{"n_layer": 16, "d_mlp": 1536, "norm_eps": 1e-06, "positions": "rope", "qk_norm": true, "init": "uniform", "init_std_qkv": 0.0383, "init_std_up": 0.0383, "lr_mult_o": 2.0, "lr_head": 0.00613, "grad_clip": 0.5, "warmup_steps": 0, "seq_len": 1024}
MLP neurons of a small language model. Each row is named by its layer, matrix (down: output weights) and neuron, and shows model dimensions 0-63. Each number is 128 + 24 x the weight over its row's rms, rounded and kept within 0 to 255.
A block is one neuron, or neurons of one layer that tend to fire together. After each block is what it responds to, as a language model described it from the Wikipedia text at the highest values.

L6.down167 [118 119  95 135 144 132 123 164 118 130 184 160 140  89  79 186 166 137 109 172 130 100 109 165 152 104 103 150  98 143 103 162 158 134  87 123 135 120 122 128  63 157 125 136 117 148 166 142 140 175 165 132 130 148 130 118 117 157 156 117 114 127 131 122]
L6.down316 [133 158 135 109 141 142 121 123 131 145 129 115 105 113  76 156 121 136 146 130 127 130 123 162 153 139 104 132 112 144 114  98  70 136 145 100 136 150 112 168  88 138 149 125 127 105 105 136 137 189 113 128  99 138 160 122 168 130 141 119 126 127 111 171]
L6.down455 [146 114  87 145 151 112 101 128 105 146  78 134  93  85 110 146 116 157 141 108 152 117 148 133  94 100 193 150  92 153 120 104 112 143 107 121 158 116 101 150  87 162 185 135 132 115 158 110 174 148 122 157 158 160 119 123 120 177 134  75 143 127 164 132]
L6.down1478 [128 102  59 125 121  98 123 150 143 146 141 138 124 109 105 169 197 117 105 117 179 103 174 144 109 114 164 142 127 154 125 113 138 160  94  90 167 136 139 118 101 135 140 161 140 100 131 148 153 190  82 148 127 152 150 117  82 102 163  60 140 115 120 141]
Responds to: Compound noun heads

L3.down360 [148 107 136 134  77 120 114 157 132 136 122 137 132 110 147 123 103  97 124 115 125  92 100 161 137  64 136 143 152  97  89  98 115 116 126  89 131 157 106 143 133 159 133 136 126 119  81 117 129 157 104 159 104 141 130 144  87 112 149 111 109  88 109 127]
L3.down954 [117 137 132 102 119 137 145  96 152 130 158 121 141  94 125 146 111 144 124 124 182 123 147 148 166  96 101 145 161 123 114 111 134 102 156 100 145 175 157 139 157 105 122 116 114  91  91 156 177 146 117 171 136 138 108 125 118 134 130 109 174 120  84 165]
L3.down1385 [147 167 103 184 104 122 154 133 127 154 153 115 114 133 108  96 100 124 151 176 141 146 117 145 169 126  93 101 133 113 130 102 138 112  81 108 142 102 108  76 166 105 107 108 143 130 137 125 139 128 142 100 151 138 121 116 109 132 138 110 112 149 134 129]
L3.down1430 [113 125 126 119 118 162 106 156 165 124 154  98  92 161 125 135 167 145 134 128 111 150 176 101 151 143 123 117 146 127 135  86 123 159 143 105 107 131  86 142 114 114 118 125 134 120 149 117 131 150 137 166 160 150 155 174 138 160 150 103 135 129 145 136]
Responds to: Infobox template fields

L6.down596 [ 93 145  67 142 124 128 132 112 125 133  89 132 145  89 128 127 123 144 167 137 122 187  94 121 135  96 130 160 111 102 128  80 145 152 121 134 178  97 156 115 130 121 157 160 122 127 139 187 151 138 158 158 150 120 123 146 172  94  81 133 183 136 110 153]
L6.down767 [ 80 131  83 144 125 123 150  98 121 142 156  87 149  93 164 139 122 127 119 136 132 149 118 112 140 108 108 147 142 112 125 134 147  84 116 156 120 153 116 116 171 110 132  76 144 189 122  99 101 117 109 132 132 122 138 106  96 107 147 121 122 180  98 132]
L6.down1437 [ 95 106 111 102 134 166 156 121 102 101 114  84 158 137 111 151 139 130 111 189 113 126 145 113 116 144 116  73 129  95 148  87  92 133 184 173 150 160 140  80 155 147 136 117 125 144 112 118 106 120 121 160  95  97 110 116 160 156 172  89 135 117 135 138]
L6.down1459 [153 140 116 147 181 118 179 163 184 122 100 148 105 137  68 115 144 118  79 158 168 142 133 157 133 101 133 150 125 134 148 161 138  87 147 155 122 139 181 148  98 140  64 131 125 111 112 128 106 124 167 123 131 113 160 155 158 184 144 110 109 131  88 106]
Responds to: Infobox field-label colons

L8.down723 [143 137 144 128 148 121 114 147 165 109 100 135 124 131 158 109 112 109 168 131 146  83 145 120 150 119 111 155 116 139  57  81 124 143 120 110 135 169 129 134 133 128 130 171 136  93 102 148 120 152 145 126 100 157 109 145 163 125 140  82 105 129 133 117]
Responds to: Sports competition terms

L6.down687 [154 124 128 172 151 119 121 139 117 139 112 157 146 141 161 149 108 184 109 119 115  97 115 153 154 116 142 109 138 118 130 150 154 107  80 130 114 111 106 122 144 137 117 151 126  95 113 124 139  89  95 130 172 156 132  64 147 101 119 131 145 152 110 170]
L6.down1103 [132 108 187 119 172  97 114 154 143 163 124 124 154 167 112  96  98 124 129  82 176 105 171 118 106 134 149 142 109  90 134 136 115 116 145 135 164 160 125 107 148 181 167 162 158 127 118 111 136 132 135 125 147 110 130 139 125 132 168 107 134 134 139 152]
L6.down1158 [151 154 159 135 104 152 125 154 132 124 123  72 136 149 102  97 129 131 146 151 141 131 115 136 138 131 142 135  96 125 143 127 163 149 138 154 138  76 142  99 172 137 139 117 101 125 126 137 120 125 121 104 128 157 115 127 116 127 125 120 138 156 166 134]
L6.down1269 [123 148 112 100 142 112 138 154 129 110 105 115 126 126 126 164 156 130 126 127 120 114 134 128 153 143 139 149 169 162 147 157 141 136  96 126 159 146 142 130 125 113 149 153 173 142 159  92  71 155 177 123 179 106 150 118 139 127 102 118 127  99 157 125]
Responds to: Sports match-result connectors

L3.down22 [114 168  98  97 119 115 151 101 137  95 134  92 140 165 100 139 148 116 117 108 151 155 145 153 139 144  97 159  95 134 126 117  88 161 105 159 178 130 148 148 130 174 122 162 108 142 131 151  78  89 127 165 129  86 139 133 106 114 159 180 132 140 122 201]
L3.down361 [136 136 122 123 131 132 122 154 156 155 157  92 125 138 129 161 134 132 113 128 112 120 163  91 156 175  86 135 113 157 126  79 110 160  61 131 134 112 128 109 136 116 189 120 128 115 157 114 163 138 123 125 129  90 148 124 153 131 155 139 124 124 123 141]
L3.down541 [126 101 116 125 178 146 134  79 108 109 126 137 102 131 103 163 155 148 117 117 140 113 108 141 120 126 148 125 110 139 140 177 129 152 106 120 137 141 127 137 146 123 114 121 155 142 134 133 119 139 117 128 126 130 124 105 130 132 115 101 138 123 110 126]
L3.down733 [175 120 132 130 131 155 116 133 100  88 214 142 116 114 155 120 129  97 125 121 117 124 121 135 115 163  85 133 177  69 120 166 137  99 133 131 173 162  93  93 134 170 112 117 128  91 125 141 100 121 114 136 164 136 142 116  87 140 118 149 117 103 143 149]
Responds to: Station nouns, heading words

L3.down618 [127 135  57 136 116 101 168  83 104 136 135 106  89 154 171 135  92 122 122 130 131 132 170  76 137 117 122 124 144 144 130  70 118 129 177 152 143 147 102 122 118 112 120 137 130 121 125 140 155  98 161 131 109 116 142 149 146 110 115 135 144 106 153  86]
L3.down718 [114 154 109 136 132  93  77 117 126 143  94 144 133 169 152  91 119 148 136 142 144 124 166 126 127 154 162 182 104 112  89 141  68 130 112 112 142 135 123 119  79 126 118 142 133 126  84 141 135 168 107 146 158 154 122 120 155 123 125 110 142  90 134 139]
L3.down1002 [124 116  59 117 114 113 113 148 132 125 131 155 154 153 126 104 101  93 136 133  79 134 149 120 115 154 156 154 134 142 124 145  72 109  84 120  75 131 102 139  74 105 105 105 149 111 107 178 131 101 106 118 164  74 123 117 154 158 123 124 175 149 161 142]
L3.down1197 [118 128  75 119 138 132 113 119 124 109  61 126 118 184 153 119 131 133  94 131  89 127 141 106 118 165 167 128 145 119 145 106 112 125 160 131 123 125  95 148 125  94 103 156 148 129 147 165 117 122 139 132 162 154 135 191 133 149 124 124 163 103 109 123]
Responds to: Competition outcome words

L8.down1144 [129  99 146 107 114 127 105 175 122 142 109 184 120 125 102 170 120 132 144  79 105 167 131 144 140 128 132 121 147 148 106 148 155 159 140 109 131 148  92 112 110 126 110 180 173 167 128 144  76 138 134 135 125 129 149 106 152 126 121  70 127 110 118  98]
Responds to: Noun-phrase head words

L6.down45 [136 111 121  95 125 136 172 113 121 128 155 128 150 119  99 100 117 103 111 135 130 113 149 189 138 102 157 142  82 157 146 148 145 128 118 155 127 108 154 126 149 145 132 156 139 132 140 134 156 158 170 111 102 144 125 116 136 137 146 142  78 140 163 103]
L6.down145 [153 142 144 119 114 159 122 133 135 130 119  96  96 131 130 124 158 128 142  79 154 115 144 106 149 121 138  82 132 157 170  73 140 100  98 109 136 142 150 125 139 120  88 115 130 141 126 109  94 124 110 108 153 115 136 125 146 134 138 165 140 135 135 116]
L6.down288 [127 102 132 103 118 138 100  97 135  90 119 127 136 128 131 128 131  90 162 178 127 114  96  83 107  97 113 149 114 125 125 118 163 128 128 156 159 116 115 169 193  96 126 156 136 175 151 138 136 139 107  87 113 137 122 126 108 175 146 165 147 149 158  98]
L6.down831 [139 162 135 144 133 127 117 167 154 132 141  76 134  89 192 135 150 137 127 138 128  77 145 122 140  84 126  99 145 135 108 156 142 148  90 162 136 112 126 107 181 143 153 122 128 150 134 153 130 128 127  97 167 128 113 134 144 141 122 122 119 148  98  98]
Responds to: Mid-word subword fragments

L8.down908 [106 141 190 143 137 136 124 129 121 160  94 151 123 135 155 147 110 114  93 100 113 167 142 152 103 162 134 119 120 144 125 118 119 167 167 150 147 111 133 146 120 129 131 173 139 102  97 156 133 133 123 145 128 132 107 120 116 111 112 149 142 124 163 156]
Responds to: Mid-word fragments in rare words

L3.down376 [116  98 136 119 149 106 105 126 149  90 149 104  74 138 112 112 144 150 128 128 126 168 105 156 149 138 203 101 169 126 172 155 130 100 124 122 160 152 120 133 124 107 108  98 139 156 155 177 107 130 120 176 179 113 138 156  81 128 127 118 111  97 102  88]
L3.down722 [113 192  95 117 114 129  91 136 118 150 112 128  94 171 122 120  90 134 110 114 152  80 100  92 154  91 165 121 150 155 104 132 109 118 120 127  87 132 116 126 136 123 140 120 120 126 144 166 118 136 114 154  85 152 113 134 126 147 132 163 101 126 101 140]
L3.down914 [119 106 138 111 106 107 126 177 121 109 138 147 108 159 130 129 108 130 172  93 123 116 132 154 121 142 147 110 139 150 154 139 168 146 132 186 150 171  80 122 147 165 130 121 151 102  96 161 152 141  91 145 117 152 162 128 120 129 103 162 160 121 137 150]
L3.down1157 [ 78 143 130 130 111  83 100 152 150 136 123  82 113 163 121 130 161 171 156 143 114 157 136 111 126 129 156 113 106 143 145 147 166 101 125 120 122 135  67  99 134  82 107  76 127 141 122 127 117 116 143 157 159  95 157 128 111 104 148 104 157 113  74 130]
Responds to: Wikipedia infobox and header fields

L8.down899 [145 137 132 133 140 142  71 110 142  90 114 146 127 138 136 128 138 131 127  94 139 138 104 113 184 151 129 134 140 103 198 112 147 114 150 130 163  98 103 118 151 102 155 164 167  59 138 110 126 104 146 130 132 135 134 133 152  75 141 101  86 122 168  94]
Responds to: Fragments in table fields

L3.down514 [178 116 172 128  94 118 116  64 117 157 106 171 158 121 111 108 109 127 116 127 126 121 136 130 132 154 116  98 144 104 151 131 166  89  99 120 151 122 144 152 147  98 107 145 172 123 106 143 114  93 172 168  76 141  94 124 134 151 142 182 148 141 137 134]
L3.down768 [151 142 146 126 110 189 128  71 169 114 159 164 140 135 166 167 184 180 146 120 131 152 187  99 108 105  81 140 116  89 123 117 131 100 137 161 129 124 111 114 104 156 154 147 124 155 154 141 157 145 132  99 115 151 130 132 107 125 125 115 129 132 122 125]
L3.down904 [143 108 127 109 137 141  75 115 130 168  88  73  85 126 135 115  92 129 122 141 102 129 134 114 149 142 169 167 167 145 103 131 129 124 126 130 109 126 127 138 133  91  65 112 149 139 110 120 110 123 162 105 138 123  86 116  95 124 185 159 102 146 129 136]
L3.down1410 [120 128 146 111 149 155 151 129 129 130 127 154 126 122 152 141 149 100 121 125  99 106 165 167 113 126 156 151 151 144 132 119 102 121 163 144 130 150 162 164 121 145 122 163 163 126  95 135 101 149 151  54 120 155  97 166 137 146 150 122 136 125 137 164]
Responds to: Word-initial incomplete fragments

L6.down274 [151 106 101 116 147 117 159  68 112  91 115 133 154  97 130  93 174 102 141 119 116 149 120 157 164 101 141 127 144 151 117 116 136 138 142 109  96  80 149  87 160 160 137 108 102 128 146 153 115 156 114 140 171 119 134 147 112 141 159 148 130 149 166  96]
L6.down391 [134 136 148 151 110 104 117 140  87 116 147  86 160 164 114 136 125 127 146 149 146 140  70 154 161 146 149 120 116 108 105  73 145 106 122 120 175 113 117 148  87 123  88 138 136 146  88 116 123 101 147 137  69 183 170 124 136 129 129 117 112 128 129 137]
L6.down488 [ 98 144  52  99 118 125  96 105 142 109 167 139 116 101 154 174 129 124 111 111 131 112 157 147 137 123 140 181  87 128 116  80 134 111 132 118 128 121 124 160 146 118 142 115 131 153 152 137 112  98 126 118 112 150 163 107 111 152 101 126 110 105 131 150]
L6.down641 [131 130  98 116 127 117 137  98  93 130 139 109 120 117 130 130 119 152 142 117 135 117 100 135 166 112 167 156 120  67 103 106 135 110  76 145 143 123 132 118 107 121 114 133 130 115 127 117  68  92 134 155 152 138 157 106 108 128 166 109 166 115 154 135]
Responds to: Decimal fraction digits

L8.down990 [108 149 120 146 131 108 174  89 103 115 146 163 112 146 120 151 117 167 156 102 132 134 187 130  92 146 103 118 113 141 142 145 147  78 143 114 151 127 144 143  96  94  79  87 138 179 140 140 120 114  99 166  91 156 161 139 123 142  94 157  98 137 151 110]
Responds to: Copulas and coordinate separators